config = dict(
    n_layer=10,
    norm_place='pre',
    bias='none',
)
MLP neurons of a small language model. Each row is named by its layer, matrix (gate and up: input weights; down: output weights) and neuron, and shows model dimensions 48-175. Each number is 128 + 32 x the weight over its row's rms, rounded and kept within 0 to 255. A neuron's up and down rows have the sign that makes its largest values positive.
After each neuron's rows, "fires before" lists the tokens most often just after its 100 highest values on Wikipedia text that the model never trained on.

L5.gate839 [136  90 111 159 147 178  35  95 129 169 162 104 110 220 140 110 101 171 119 111 165 127 128  99 157 114  55  75  88 147 126 115 126 155 124 134 132 159 116 136 129 201 106 152  90 124 129 131 123 122 141 216 136 152  83  96 105 120 157 172 190 124 123 127 155  79  94 138  73 159 145 117 163  87 184 109 135 117 158 108 137 122 124 105 155 177  81 127 109 150 125 131 182 177 134 123  93 155 198 130 106 148 158 119 136  69 178 147 179 114 136 162 164 112 117 103 141 116 105  88 141  87 139 155 112 115 175 141]
L5.up839 [ 87 167 176 164  84 136 113 114 154 109 111 141 119 145 202  67 118 160 152 151 143 117 130 116 119 137 159 108 147 156  83 129 113  95  90 152 138 131 147 160 144  97 127 129 110 162 132 121 141 112 107  79 116 164 145 110 133  78  92 182  50  78 145 149 119 129  99 213  96 125 162 142 110 101 139 144  80 125 113 109 187 113 130 102 162 133 160 106 112 146 171 133 142  83 164  96 157 111 195 119  87 141 185 109 167  97 160 181  73 143 207 121 136 115 115 106  75  95 179 152 135 109 101 117 121 143 133 134]
L5.down839 [ 49  77 103 136 101 151 183  73 119 147 113 132  72 147 131 101 135 130 171 156 135 114 117  73  91 129 113 171 128 163 104  86 144 139  99 141 132 140 124 120 142 169 144 128 127 145 133 115  96 151 100 167 189  94 137 108  78 162 131 125 134 148 126 176  90 100 106 154 117 111 158  93 181 118 110 129  47 200  76 141 132 121 105  90 144 130 132 122  71 138  81 141 130 157 167 118 152 137 119 176  84 118 147 176 105 107 198  92 185 125 175 124 100 108  97  93  81 107 144 111  86 120  96 108  53 173 124  87]
fires before: " ", ",", " the"

L7.gate310 [142 151 149  85  79  79  50 151 117 206 168  87 164 155 159 118 175 158 161  81 110 137 160 134  75  88 120 139 149 131 140 133 110 121 188 125 111 118 136 107 137  93 160 169 145 149 107  80  95 139 166 109 107 186 135 119 145 101  85 138 148 111 198 106 140 117 161 126  74  85 114 155 168 110  87  75 108 118 181 144 145 149 142 155 161 140 100 141 117  61 174 101 112  82 111  32 131 124 134 114 114 112 172 137 141  79 188 146 110 136 110 122 125 113 148 162 175 101 188 128 139 171 126 136 175 117 131  99]
L7.up310 [110 156  90 167 153 164 135 142 195 135 160 169  94  82 126 111  81 171  99 170  93 150 152  70 114 113  85 126 106 166  99  86 105 165 125 162 131 126 187 168 113 175 171  79  87 136 170 142 150 146 155 144 117 178  85 130 112 197 113 135 170 106 107 145 168 171 167 105 142  67  80 153 189 113 204  49 143 110 166  70 107 102 140 157 144 156 142  68 112 115 137 185 116 184 159 136 153 110 156 143  93 132 114 136 111 109 108  84 156 138  86 112 112 116 132  79 157 126  96 101 137  95 133 138 103 128  74 111]
L7.down310 [118 155 170 141 104  88 134 150 130 141 207 155 100 165 111 117 117 112  74 125 123 103 155 159  96  82 144 165 106 134 124 111 133 128 108 126 125 157 169 124  85 149 175 136 122 161 183  94 135 104 127  91 175  86 130 151 151 117 137 136  69  98 197 131 119 129 157  23 139 212 120 109  97  91 204 121 146 139 168  85 164 137 121 177  75 167 120  85  76 102 157 146  93 117  63 104 125 170 108  93 183 138 148 143 127 124 136 139 113 139 147 135 151 123 116 126 155  94 216 164 119 126 160 160 118 189  99 118]
fires before: "0", "4", "2", "5", "1", "3"

L5.gate494 [104 178 135 116 114  91  91 138 153 134 114 132  96 135  54 120 142 120  61 108 157 136 155  93 156 140 132 144 154 158 144 160 158 110 121 148 112  53 106 123 152 154 177 141 132 178  54 125 140 165 148 115 131 135 103  87 133  66 133 113 168 141 154 113  29  90 140 125  97 113 152 156 154 159 147 152 133 112 147 161  62 160 120 139 134 131  32  88  84 127 126  88 144 113 181  77 120  93 112  57  83 137 158 104 175 116 150 129 114 169 115 132 132 110  64 134 170 140 104 177  82  74 163 151 133 200 205  92]
L5.up494 [135 139 154 157 173 168 112 168 171 121 157  97 127 131 122 133 143 151 158 138  66 117  66 121 108 123 104  91  99 108  87 127 140 136 202 130 164 197  63 109 149 100 149 120 165 152 182 157 166  91 140  98 114 128 141 109 139 138 145 114  94 107  83 104 129  74 113 167  90 172 161 178  65 140 177 135 181 132 147  88 173 156 155 114 138 169 131 155 145 166 126 146  76 120 103 165 110 103 168 131 214 129 140 109 128 125 175  94 160  76 147 148 135  75 177  85 141  90 188 119 145 132 162 119 101 150 133 131]
L5.down494 [128 142 112 109 146  83 109 132 152 236 158 156 198 144 158 152 112 147 147 146  92  92  65  97 136 129 136  76  63  82  76 117 146 154 149 100 112 142 119 210 156 199 133 138  83 139 133 133 112 162 113  88 160 152 115 160  81  47 105 117 157 204 172 130  78  86 116  98  69 124 139 127  83 161 127 137 131 125  85 114  67 104 124 175 115  63  65 155 117 150 139  71 157 168 113 118 107 147 157  94 135 179  92 128 104 142 126 142 225 124 123  70 143 126 126 159 146 135 101  98 143  99 121 115 107 165 120 103]
fires before: " (", " "

L2.gate61 [ 80 137 204 128 123 115 124 101 128 126 165  98  96 142 147  65 100 103 125 142 115 132 137 194 146 128 198  92 132 150 102 116 154  91  93 149 168  88  61 126 129  99 146 102 132 178 159 126 142 136 107 166 128 168 120 140 148 144 149 117  61 116 124  93 138 127 152 128 116  87 189 134 113  99  95 141 146 140 142 157 149 195 118  97 145 139 135 107  70 168 101 136 176 116  77 133 171 104 171 110 134 121 130  75 163 116 131 130 134 128 116  95 171 114 143 124 123 100 136 166 133 107 154 132 137 106 111 131]
L2.up61 [123 129 181 153 151 193 134 118 121 149 115 151 161 130 121  94 151 100 127 145  85 123 119  82 120 130 137 193 139 107 174 159 140 105  93  97 146 124  80 137 124  89 184 155  79 188 123  93  60 107 166 120  57 104 117 188 132 176 161 101  68 181 106 122 101 174 164 161 138 120 118  92 131  56 164 205 132  91  95 123 173 139  99 112 160 120 143 147 124 117  78  91 127 123 149 206  95 123 169 130 165 103  91 101 157 157  93 155 116  63 116  80 117 167 156 158  96  83 102 173 140  96 134  90  45 158 153  94]
L2.down61 [ 85 151  97 145 143 138 136 178 114 129  79 137 151 146 100 171 133  88  77 147 130 161 143  59 166 145 185 150 203 112 139 122 151 138  68 142  95 108 186 135 139 118 135 143 128  98 127 162 181 158  96  86 147 113  76 155 182  69 119 126 132 176 135 108 107 108 158 133 155 113 110  99  97 131 156 141 125 173  76  95 104 131 118 106 112 141 101 129 120 145 102 108  74 158 144 199  77 107  81 117 137 137 116 151 132 131  72 184 123 171 156 126 158 141 153 150 126 105 102 128 105 178 104  82 139 137 161 187]
fires before: "2", "1", " ", "-", ","

L2.gate20 [155 105 113 109 143  92 116 135 129 152 192 151 105 149 142 121 141 171 130 150 118 106  42  93 140  92 152 195 145 114 206 186 127  49 152  69  92 158 144 110 103 127 139 115  96 153 112 137 100 108 134 144 108 187  92 132  94 130 139 155 117 104 132 161  38  82 134  59 107 153 177 116 101 115  56 195 132 144 153  89 189 117  97 126 177  78 133  60 175 194 139 154  92 154 177  48 160 145 131  89  72 144 120 115 166  74 145 180 167  92 117 116 123 165 146  59 111 141 152 145 117  79 148 104  60 143 136 154]
L2.up20 [166 143 133  76 106 119  84 105 103 108 148 176  92 165 132 123 160 186 109 106 163  78  75 111 105 133  84 203 154 161 102 169 101 136  86 111  73 174 219 127 142  89 118 105 107 115 159 134 130  66 168 114 144 130  72  86  50 138 102 142 125  87 137 128  84  98 149  75 153 160 145  61 137 130  76 138 126 137 117  95 178 149 133 163 188  89 139 123 134 180 107 150 186 209 120  59 135 114 127 121 106 162  64 105 146 102 162 160 130  72 107  85 127 143 175 152 119 225 162 144 113  92  92 101  95 148  94 101]
L2.down20 [ 76  49 209 143 136 124 126 123 110 102 174 103  66 112 118 105 175 167 115 153 102 163 160 124 113 155 124 128 116 108 124 118 113 144 124 148 165 137 164 106 145 102 145 112 156 128 163 149 111 124 117 110 146 105  92 134 136 106 149 115 120 114 148 118 137 115 103  65 169 153 112 113 127 144 136 133 132  97  28  78 130 106 149 137 187  82  98 125 130 175 129 184 140 144 100  93 134 168 138 115 113 163 126 159 124 199 168 121 150  99  96 137  79 143  83 157 102 145 148  91 130 158  43  86 131 150  99 104]
fires before: "0", "2", ","

L5.gate799 [138 125 123 140 128 106 126 140 124 153 149 124 135  91 112  99 196 142 200 148  81 163 137 156  74 101 100 145  94  91  60 185 172  80  86 134  87 104 170  99 100 170 160 132 132 152  88 163  74  83 189 162 175 157 140 107 106 110 173 108 113 150 142  99 114 131 141  96 173 120 156 125 168 131 111 118 102  79 168  92 122  75 127 120  53 122  94  86 132 174 160 119 123 101 179 144 106 111 146  93 113 120 113 121 190 118  71 100 111 156 115 131 166  93 119 134 124 105 128 105 102 172 140 115 158  90 141 100]
L5.up799 [ 49 130 158 127 162 137 147 169 134 111 120 135 163 133 131 126 139 156 144 138  86  71 127 167  61 121 186 148 122 114 134 155 134 107 111 147 144 112 160 106 156 130 200 200 117 183  65 143  83  57 152 159 190 147 137  82 108 138 142 133 120 197  55  67 115 183 130 154 142 188 131 105 113 135 144 163  83 127 122  88 182  61 140 133 116 113  89 117 144 127 105 121 141 120 154 109  95 178 154  78 140 174 104  87 181 128  87 141 169 181 103 119 176  90 118 161 153 152 145 146  99 128 119 139 145  97 121  70]
L5.down799 [138 140 150 179 110  98 117 124 145  74  77 143 165 151 123 199 137 115 153 106 131 123  95 138 130 105 109 160 118  93  68 123 149 177 167 149 146 111 186  93  85 107 126 154 169 170 159 124 139  81 163 188 143 122 133  56  80 105  99 117 127 119 122  94 105 115 146 162 176 120 137 116 121 114 146 141 108 113  53 119 207 135 121 100 183 129 118  94 135 120 137  88 153 116  98  58 125 142 115 136  94 103 157 100 109 167 109  57 129 188 127  82 137 158 155 195 142 135 128 112 140 113 156 126 124 167 126  69]
fires before: " of", ",", "s", " and", " R", " |"

L2.gate692 [127  88  71 129 102 157 139 143 145 125 157 128 113 101 101 165 119 189  81 100  83 107 154 143 130  97 117 172 107  93  81 120 166 143  89  96 157 103 145 132 123 137 166 105 128 116 128 147 144 155 189 108 167 134 153  97 126  99 151 169 173 139 137 119 119 121 137 153 145  89 108 113 115 101 146  96  73  88 211 164 149 134 190 166 124 148 146 128 106 139  69  77  79  92 205  70 183  58 115 107 107 160  84 164 133 101  99 137 146 146 130 148 132 112 119 133 141  76 154 142 114 154 123 174 118 101 136  76]
L2.up692 [105 130  99 121 123 173 144  73 141 185 114 128 135 200 118 172 204 144 145 139 155 146 109 135 120 140  70 155 187 184 103  96 204  66 136  96  77 181 146  96 105 213  85  94 111 127 142 123 109 124  89 124  86 138 120 120 136 173 154 170 109 167 170 101 138 148 160  81 124 177  81 126 101 122 148 137 185 184 104 199  82 105  96  69 142 168 125 119 114  71  84 109 101  73  67 150  94  89 112 134 118 110 131 121 182 166 105 150 145 195  82 104 184 201 144 147  80 131 111 145 144 144 149  95 121 154 153 169]
L2.down692 [127 186  50 125 219 183 191  97 181 120 109 164 114 156 136 127 126 163  77  99  99  50 121 180 127 125  63 137 130 170  73 115 174 133  94  53 190 153 135  86  84 180 141 119  77 111 165 132 121 155 160 181 143 140 126 131 104 155 143 109 106 140 171 137 143  76  87 101 121 131 126 173 119 107 131 137 178 153 179 142 120 142 160  93  94 117 114 152 118 158 122 147  62  77 130  79 151 140 119 141 126 122  96 124 149 122 162 164 182 184  71 164  95 166 136 120 126  70 151 180  91 156  76 168 145 119 139 160]
fires before: " |", "5", "4", "6", ".", "2"

L7.gate655 [197 128 145 119  42 132 138  76 180 132 144 140 149 155 101 176 157 181  88  59 169 172 156 124 105 104 108 165 167  63 127 141 198  87 154  98  55  94 183 171 147 122 155 149 103 183 153 113 149 162 175 142 131 133  60  64 119  91 192 136 174 106 192 196 126 127 104 124 132 101 189 148 149 108 151  97 179 105 129 160 110  80  83 129 123 111  88 133 140 185 131  85 106 150 184 144 121 140 100 136 115  97 172 177 126 131 131 105 103 142  94 116 152 117  64 127 112  90 157 131 159 124 197 138 150 121 152 157]
L7.up655 [ 39 133 120 127 113 155 129 173 172 113  92 113 109 142 139 132 157 166 119 116  74 133 108 127 125 103 142  98 106 165 155 147  77 148  80 139  61 180  88 158  89  88  83 170 116 181 114 108 106 134 178 194 156 131  83 125 103  75 160 133 108 131 198 123 127 157 116 141 150 113  90 132 163 128  67 163 170 140 129 157 140 117 122  75 143 176 121 121 128 145 183  94 114 112 118 144 101 128 142  86  79  80  67 118 179  61 126  99 152 137  92 127 157 111 107 176 132 162 164 167 155 135 163 106  88 139 105 113]
L7.down655 [147 118 105 113 143 141 172  72 106 109 151 114 112 115 147  99 106 158 160 134 160 128 120 146 188 151 120 106  99 120 119 142 136  95 172 145 113 158 105  98  95 139 165 114 111 104 178  88 101  84  75 145 167 117 151 122 195 142 103 144 144 129  62 144 147  97 135 122  59 130 123 131 140  97 125 135  81 133  61 129 120 111 111  90  92 194 190  96 134 148 106 171 143 158  84 114 101  98 120 139 148 128 144 117 123 147 163 152 160 118  83 136 190 144 205  60  88 120 124 157 107 116  82 125  89  78 131 133]
fires before: "-", ".,"

L7.gate680 [112 107 134 102  91  78 125 114 103 127 103  80 127 175 137 167 112 143 126 122 206  65 168 156 171  98 156 141 149 145 170 146 167 102 120 100 129 124 171  99 197 129  99 107 112 148  88 137  99 116 151 147  95 100  96 156 131 115 139 122 118 111  90 146 134 146 180 172 125 123 120 102 114 133  74 101 157 114 179 134 169 128 110 145  93 142 113  94 153 120 117 134 130 128 141  71 146  89 221  94  87 182 157  84 150 162 123 108 120 145 115 122 165 106 145  77  83 180  96 154 118 134 174 175 119 126 106 109]
L7.up680 [113 106 162  88 152 140 106 151 152 199 120 190  89 145 106 120 176 118 100 132 111  71 178 132 114 109 117 168 116 133 170 149 138  75  75 131  87 142 119 131 111  92 164 185 148 108 133 147 117 151  93 125 114 138  69 157 103 158 152 175  99 139  90 107 147 117 105 114 134 129 150 192 119  97 100  95 182 160 131 108 147  88 161  80 182 129 188 100 104 102 108 105  80 140 136 154 151 121 153  89  77 108  89 171 120 128 168 151 146 118 149 161 152 124 124 171 124 129 168 191  58 153 146 148  76 169 120 220]
L7.down680 [120 130 163 121 124 117 138 112 114 158 138 135 148 117 102 133 116  57 118  96  98 144 124  95 174 152 110 122 105 121 134 128 146  95 113 124 143 113 103 194 140 119 142 142 140 187  91 129 126  62 113 138 100 117 187 143  91  70 103 137  63 133 123 150 141 120 154  85 161 115 150  77 135 103 132  95 137 142 118 141 156 161  82 130 112 154 172 159  94 149 130  98 128  86 161 202 131 110 174  68 162 122 122 125 143 149 156 146 177 139  96 137 148 173 116 119 130 117 175 154  90 148 136 183 138 121 114 144]
fires before: "2", "0", " ", " to", "1", "."

L2.gate127 [112 127 126  58 107 135 114 139 116 153 116 109 140 177 124 144 144  93  76  90  93 154 129  73 124  58 145  80 167 147 103  93  80 124 133  88 160 118 140 145 137 199 106 149  17 142 129 149  96 155 137  80 111 207  75 117 113  35 114 169 110 146 153 156 116 108  87 120 152 115 163 123 110 110  99  95 191 169 165 133 124  94 140 100  86 101 103 122 144 128 101  83 119 104 167  85 101 144 151 105 153  93 113 107  76 124 134  99  89 148 174 177 160 104 167  70 160 112 152 112  59 144 133 144 152 104 182 187]
L2.up127 [122 133  83 143  90 140  94 107 177 120 110 146 119 124 137 134 157 121 112  62 183 174 181  51 101 113 171 115 138 175 119  95 105  31 114 113 131 119 187 126  82 162 160 170  95 102 125 133 128 113  92 149  94 119  84  92 174 170  78 122 118 157 159 108  63  56 153 172 118 119 121 106 136 145 138 122 146 156 134 150 213  96  91 133 132 117 121 104  99 150  85 116  72 124 147 158 147 120 175 105 144  89 112  97 179 125 118 106 137 122 131 150 153  90  76 123 101  88 124 121 100 116 161 159 162 124 153 160]
L2.down127 [147 169  74  85 133 171 147 136 114 223 159  93 158 196 151 120 145 111  74 116 124 172 104 134 137  76  99 133 154 131 161 119 104 176 183  55 174 141 140  95 132  88  75 114 146 147  98 116  64 157 142  71 124 177  91 147 135  84 139 144 115  80 113 138 142 119 106 152 130 133  68 144 135 197 102 108 168 128  85 168  69 111 152 101 154  79 115 126 185 123 100 102  86 112 160 111 124 135 113 113 128 121  73  84 117 108 138 179 115 118 141 153  83  66 206 114 130 127 133 174 161 161 127 132 120  63 149 123]
fires before: "1", "2", "0", "3", " ", "5"

L5.gate1120 [118  58 132 115 121 151 123 179  99 154 172 170 128 136  95 116 150 122 153 121 110 121 146 109  96  92 133 156  56 140 125  99 118 107 153 108  84 187  86 162  64 141 128 115 147 125  99  59  79 134 172 147  80 107  73 131 110 127 102 151 155 109 135 130  89  77 120  87  48 126 129 116 128 139 147 127 138  93 104 120  96 130  71 174 102 136  86  88 123 147 166 166 108  82 152 122 111  95 154 116 108 132 109 139 143 128 132  75  95 119 144 101 157  58 140 168  95  67 160 123 138  91 138  96 146 197 142 162]
L5.up1120 [102 149 154 124 144 127 132  93 138 110  97  92 176 189 133  94 116 153 144 174 105  79 129  73 154 103 127 153 114 109 177 161  84 129 170  87 116 180 128  97 112 127 120 126 155 148 106 156 101  37 119 160 156 104  91 129  61 108 128 125 112 115 113 167 120 111 119 141 141 147 149 179 103 170 101 162  60  80  95  82 161  98 103 113 120 120 141 148  98 107 120 151 154 146 154 111 138  88 171 187  56 146 104  61 164 154 122 147 144 128  91 116 172 112 120 173 166  76 125  86 130 129  56 144 163  90 138  76]
L5.down1120 [120 134 134 148 125 164 127 107  63 148  92 118 170 109  68 133  99 181 145 132 135 161 146 195 118 115 134  99 116 133 142 103 132 118  99 156 204 163 146 137 174 117 115  90 106 168 119 137 131 112 122  97 124 148  93 103 122  88 162  96 131 108 121  50 186 136 124  88 124 156 162 136 100 129 129 135 129 130 161 137 183 146 110 117 129 165 115  76  90  72 109 117 132 128 176 215 118  99  85  95 134 110 132  92 164 139 188 159 115 159 120  76  82  68 134 160 126 107 120 126 146 141  73 141 123  81 192 103]
fires before: " |", "xt", "g", "ed", "ver", " "

L7.gate1091 [133 115 161 159 128 133  54 160 142 158  99 106 136 121  77 141 104 123 114 128 139 145 176 108  97 111 163 148 101 112 109 157 162 107 156 130  92 126 137 220 141 140 187  86 128 191 187 188 106 144 163  96 135 134  64  91 119 132 147 114 144 128 177 173 133 123 147 110  91  89 138 133 153  76 169 170 154 111 170  78  93 114 150 128 112 119  66 105 109 198 138 181 161 134 134 126 155 171 139 152 138 124 138 126 159 165 175 164  71 109 170 115 125 185 125 147 125  76 127  88 124  94 151 152 121 139 188 134]
L7.up1091 [ 75 150 163 159 169 115 135 123 100 126 106 154  95 117 108 154 146 163 139 133 135 218 125 126  33 131 143 127  73 150  82 139 105 136  82  97 170 136 147 160 135 131 120 167 120 165 178 170 154 200 127 150 105 132 184 119  84 119  98  97 121  60 176 118  91 125 109 146 120 124 108 104 146 130 156 135 165 151 133 167 131 138 160 106 114 118 110 114  90 109 106 116 149 101 124 171 147 130 126  98 149 154 153 153 117 206  70 208 132 163 156 179 100 165  81  95 135 138 132  87  90 136  93 142 147 137 176  83]
L7.down1091 [133 123 138 121 169  95 159 106 110 125 146 136 127 139 150  79 112 119 155 110 120  87 155 119 149 161 141 109 132 146 134 156 107 156 221 144 154 134 147  86 181  82  84 117 111 116 121  62 152 136 107 112 139 124 135  82 100 138 128 142 119 133 142 158 144 148 112 110 181 150 130 141 129 171 106 105 107 186 148  97 128 143 125 130 123 105 165 149 164 118 200 130 102 131 101 123 142  83 108 122 113 134 132 139 133  67 115  73  90 122 103 156  83 134 121  86 101 156 133 144 165 153 131 114 144 120  68 147]
fires before: "-", " ("

L2.gate758 [133  91 183 109  52 119 104 103 195 156 131 138 123 192 125 103 113  94 111 160 116 101 114 135 165 130 123 127 234 137  79 169 144 106 130  93 100  95 161  81 123  93 173 125 160 105 149  82  54  98 161 157 116 151  71 120 105 124 164  68 142 192 121 113 160 144 240 121 153 130 182 108 149  54 114 123 137 132 144 152 110 132 170  98 174 192 144 108  88 174 189  92 143 139  87 127 152 157 107  78 100 152 105 110 184 120 128 113 128 136  84 157 141 134  95 207 135 135 103 138 151  60 159 130 127 166 116 177]
L2.up758 [128 104 151 117  74  67 133 118 153 158 157 138 117 137 114  97 136  84 141 130 161 103 114 142 123 159 151 123 251 114  88 169 128  97 118 100  93 130 124  55 163  95 202 140 191 142 144 104 113  86  92 161 172 130 116  60  98 118  72  58 148 191 104 124 101 198 137 117 164 168 118  92 107 107 117 144 100 162 130 147 162 157 135 110 114 173 153 153 105 175 208 114 185 154  94 153  79 168 116 105  92  98 135 133 172 133 169 174 156 105  92 169 121 147 100 182 141 135  70 105 162 110 109 154 185 141 114 144]
L2.down758 [140 126 117 128 175  88 124 102 192 129 138 123 121 110 119 115 161 115 145 125 155 118 109 127 104 164 148 147 123 149 165 109 111 177 102 130 153 119 129 133 164 141 187 151 139 151 109 147 149 116  73 132 193  99 209 100 111 144  81 122  66 123 133 127 113 187  96 178  62 124  53 159  97 126 105 144 132 118  86 136 128 174  76 180 159 159 152 171 139 116 157 121 114 129 114 150  66 132 111 177 140  72 142 168 156 159 124 156 137 114  90 176 113 167 179  94 167 101  79 120 155 165  89 163 162  99 114 147]
fires before: " |", ",", " of", ".", "ons", " later"

L7.gate443 [ 99 200 148 125 155 105 148 186 126 180  97  62 164 197 157  96  82 120 154  78 151 104 149 156 130 108 113 152  64 113 181 174 214  69 158 163 126 135 141 126 178 132 136 119 204 152 110  77  97 147 128  99 112 111 149 107  96 118 101 110  70 165 126 122 118 146 183 146 111 114 144 105 138 199  72 184 113 112 155 161 163 150 104 140 149 110  86 113 190 106 112 146 135  60 130 162 125 122 165 149 143 118 200  52 142 134 174 143 176 176 141 136 171 147 132 162 120 126 134 155  66  90 168  96 103 113 122 136]
L7.up443 [166 123  83 131 126 153 154 122 183 155  63 192 174 143 119 137 112  84  88 146  84 120 112 126  91 114 122 185 110 149 119 100  34 167  73 129 128  87 135 110 166 136 162 136  86 164  77 189  97 124 184 125 133 148  99 131 129 123 167  86 102 119  42 127 124 115 126  93 125 155  46  88  83  89  98 142 165 163 125 100 184  93 172 112 123 143 175 162 131 160 134  79 120 130 104  96 100  98 150 115 156 134 137  89 157 135 155 131 140 103 180 106 115 166  81 167 130 142 138  87 111  82 125 153 146 134 125 106]
L7.down443 [120 140 160 145  78 174 122 105 102 129 154  77 174 135 108 129  98 141 156 118 140 118 119 125 191 104 148 134  97 181 122 136 200 121  99 122  68 107 179 147 106 129 158 129 169 119 174  97 144 122 153 205 146 103 129 163 101 112 135 111  78 115 118  72 125 183 118 121 175 114 169 104 109 145  86 116 150 126 108 164 100 123  95  93 178 162 108 109 131 120 111 167 132 170 146 108 167  68 112  96 141  80 149 162 104 153 122  97 106 125 106 127 170 114 150 114 104  99 214 151 156 139 179 168 134 107 152 145]
fires before: "1", "2", "ous", ":", " |"

L2.gate617 [121 113 162 147 133 119 188 125 158  77 136  87 150 157 192 110 132  57 180 108 144 151 215 163  94 123 178 153 123 127 124  91  58 116 151 103 167  94 128 116 114 167 104 141 138 153 137 161 143 111  97 102 174 112 151 139 155  60 159 136  77 139 145  47  74  59 106 108 162 112 171 154 111 103 132 149 199 171 115 149 103  72  75 150 136 102 131 117 146 113 138 164 106 161 107  88 177 134 142 137 119 118 152  83 119  67 177 158 150 113 136 138 132 131  84 123 185 166 119 125  91 186 133 115 135 139  98 153]
L2.up617 [121 116 153 154 129 147 109  99 138 120 168 122 139  95 150 147 128 135  88 155  92 167 125 157 171 143 120  92 218 124 131 138 155 151 143 140 151 100 140 166 113 166  72 131 120 167 140 133 124 111 144 109 190 150 154 181 150  84 176  99 131 159 101 117 128  82 150 134 132  92 162  93 148  38 136 188 168 101 108 112 102 134 133 100 159 115  84 118  98 187  94  57  57 135 134  76  58 102  77 137 175  76 101  72 141 149 108 104 121 115  97 101  91 131 128 110  93 109  76 119 105 161 182 173 137 139 188  76]
L2.down617 [150 143 114 163 186 108 184 121 117 129 119 112 129  97 101 139 171 152 140 115 104 130 130  97 185  84 153 146  40 138 134  53 116  46 159  61 138 138 101 125 125 112 176 142 130 139  96 146 144  74 119 131 108 129 161 148 103  96  89 147 103 169 107 159  91 191 166 138 151 141 125 122  76 120  62 118 156 100 111  92 144 152  65 143 179 160 122 181 125 123 152 168 113  87 179 164  92 133  90 121 146 153 139 134  84  82  90  94 169 115 172 118  99 155 156  63 131 143 154 132 100 157  95  82 131 175 118 147]
fires before: "1", " |", "2", "3", "4", "9"

L7.gate845 [137 170 166 141 121 145 119 158 112 152 143 167 124 136 101 174 128 134 106  96 111 121 104 137  83  89 142 139 113 113  68  87 179 151 143 125 105 158 147 169 152 162 204  45 145 167 157 105 160 175 153  69  98 198 112 118 102  59 193 106  90 165 182 121 142 102 152 195 156 113 154 141 126 136 127 138 163 129 139 156 152  46 104 101 139 123  87 135 170 171 108 152 170 182 105 164 142 144 142 130 166 150  36 149  85 116 116 119 124  99 172 147 163 125  93 145 142 108 123 128  95 137 142 142  80 139 120 164]
L7.up845 [160 144 152 100 132 153 103 100 199 156  64 103 164 171 114 135 133 106  93 165 155 155 118 137  48 107 154 103 126  84 155 111 124  82  97 139  92 174 116 133 183  89 148 176 101 162 131  93 126 137 131  94 142 102 133 186 111 129 136 164 139 121 157 127 133  79 152 129 137 180 142 112  75 106 118 159  89  95 121 160 147 140 138  68 111 137 138 163 143  92  73 128 146 122 141 172  29 139  98 157 165 129 212 119 106 152 105 112 171 118 142 126 138 154  82 131  79 122 152  97 126  86 150 184 118 154 162 174]
L7.down845 [ 88 142 208 112 139  97 135 137 149 139 255 143 116 117 124 116 119 201 109 121 165 159  77 118 151 127 177 107 113 129  72 159 140 138 199 119 172 121 114 120 145 134  97 108 124 112 152 127 134 111 125 198 108 105 130  95  92 101 145 107 158  95 123  96 108 255 101 168 102 103 111 154 149 163 179 101  97  93 147 143 112 186 120 100 191 161 150 131 134 184 126 119 157 175 119 109 105 173 147 126 126 120 128 122  78 118  86 135 125 128 140 109 104 143 137 123 103 107 139 160 155 124 134  70 144 150 117 109]
fires before: "-", "',", "'", "9", "ul"

L2.gate1093 [108 114 173  78 129 136 157 101 124 150 174 183 163 140 159 125 138 108 118  56 113 146 121 130  46  91 146 107 176 116 121  99 130 122 150  89 113 113 149  99 141 169  88 163  95 103 140 128 180 157 121 126 115 123  90 146 136 125 147 129 158 140 115 138 111  79 159  83 171 107 156  91 131 169  93 147 142 171 157 148 174 161 138 131 166  63 168  77 124 193 131  74  32 122 156 111 173 135 115 138 149 166  93 114 178  78 151 162 125  70 127 136 110 159 105 144 154 140 130 107 108 157 121 158 134 139 105 149]
L2.up1093 [161  69 163 120  77 156  59 113 139 200  99  83 167 159 127 105 109 118 146  94 146 127  75 127 121 147 195  94 168 108  61 125 142  77 115 121 156  84 113 151 118 146  95 158 103 146 175 169 169 130  96 140  78 150  84 150 163 116 165 181 148 165 108 102  71  94 105 110 183 138 150 107 123  83 124 128 157 131 167 103 172 109  97 120 169 131  98  81 118 144 120  88  85 113 113 135 202 146 121 115 123 200 127 112 178 133 138 152 109 156  69 123 153 195 176 149 106 107 119 130 126  83 146 118 109  80 178 118]
L2.down1093 [101 146 158 148 171  53 137 123 154 143 177  92 103 170 138 111 171 169 116 112 169 126 143 148 148 125 124 199  92 126 182 179 111 143 128 105 207 129 104 128 142  91 126 140 118 174 127  58 123 141 123  79  61 126 119  98 137 162  80 182 105 140 135 183 114 117 128 136 122 149 130 175  53 117  63 110 121  94 132 153 129 107 107  49 173 124 181 131  83 105 178 124 131 133 161 125  66 124 128 110 114 199 136 132 128  98 125 126 131 142 114 130  96 122 195 146 156 127 152 142 111 144 125 124  93  89 166 162]
fires before: "3", "4", "2", "5", "6", "8"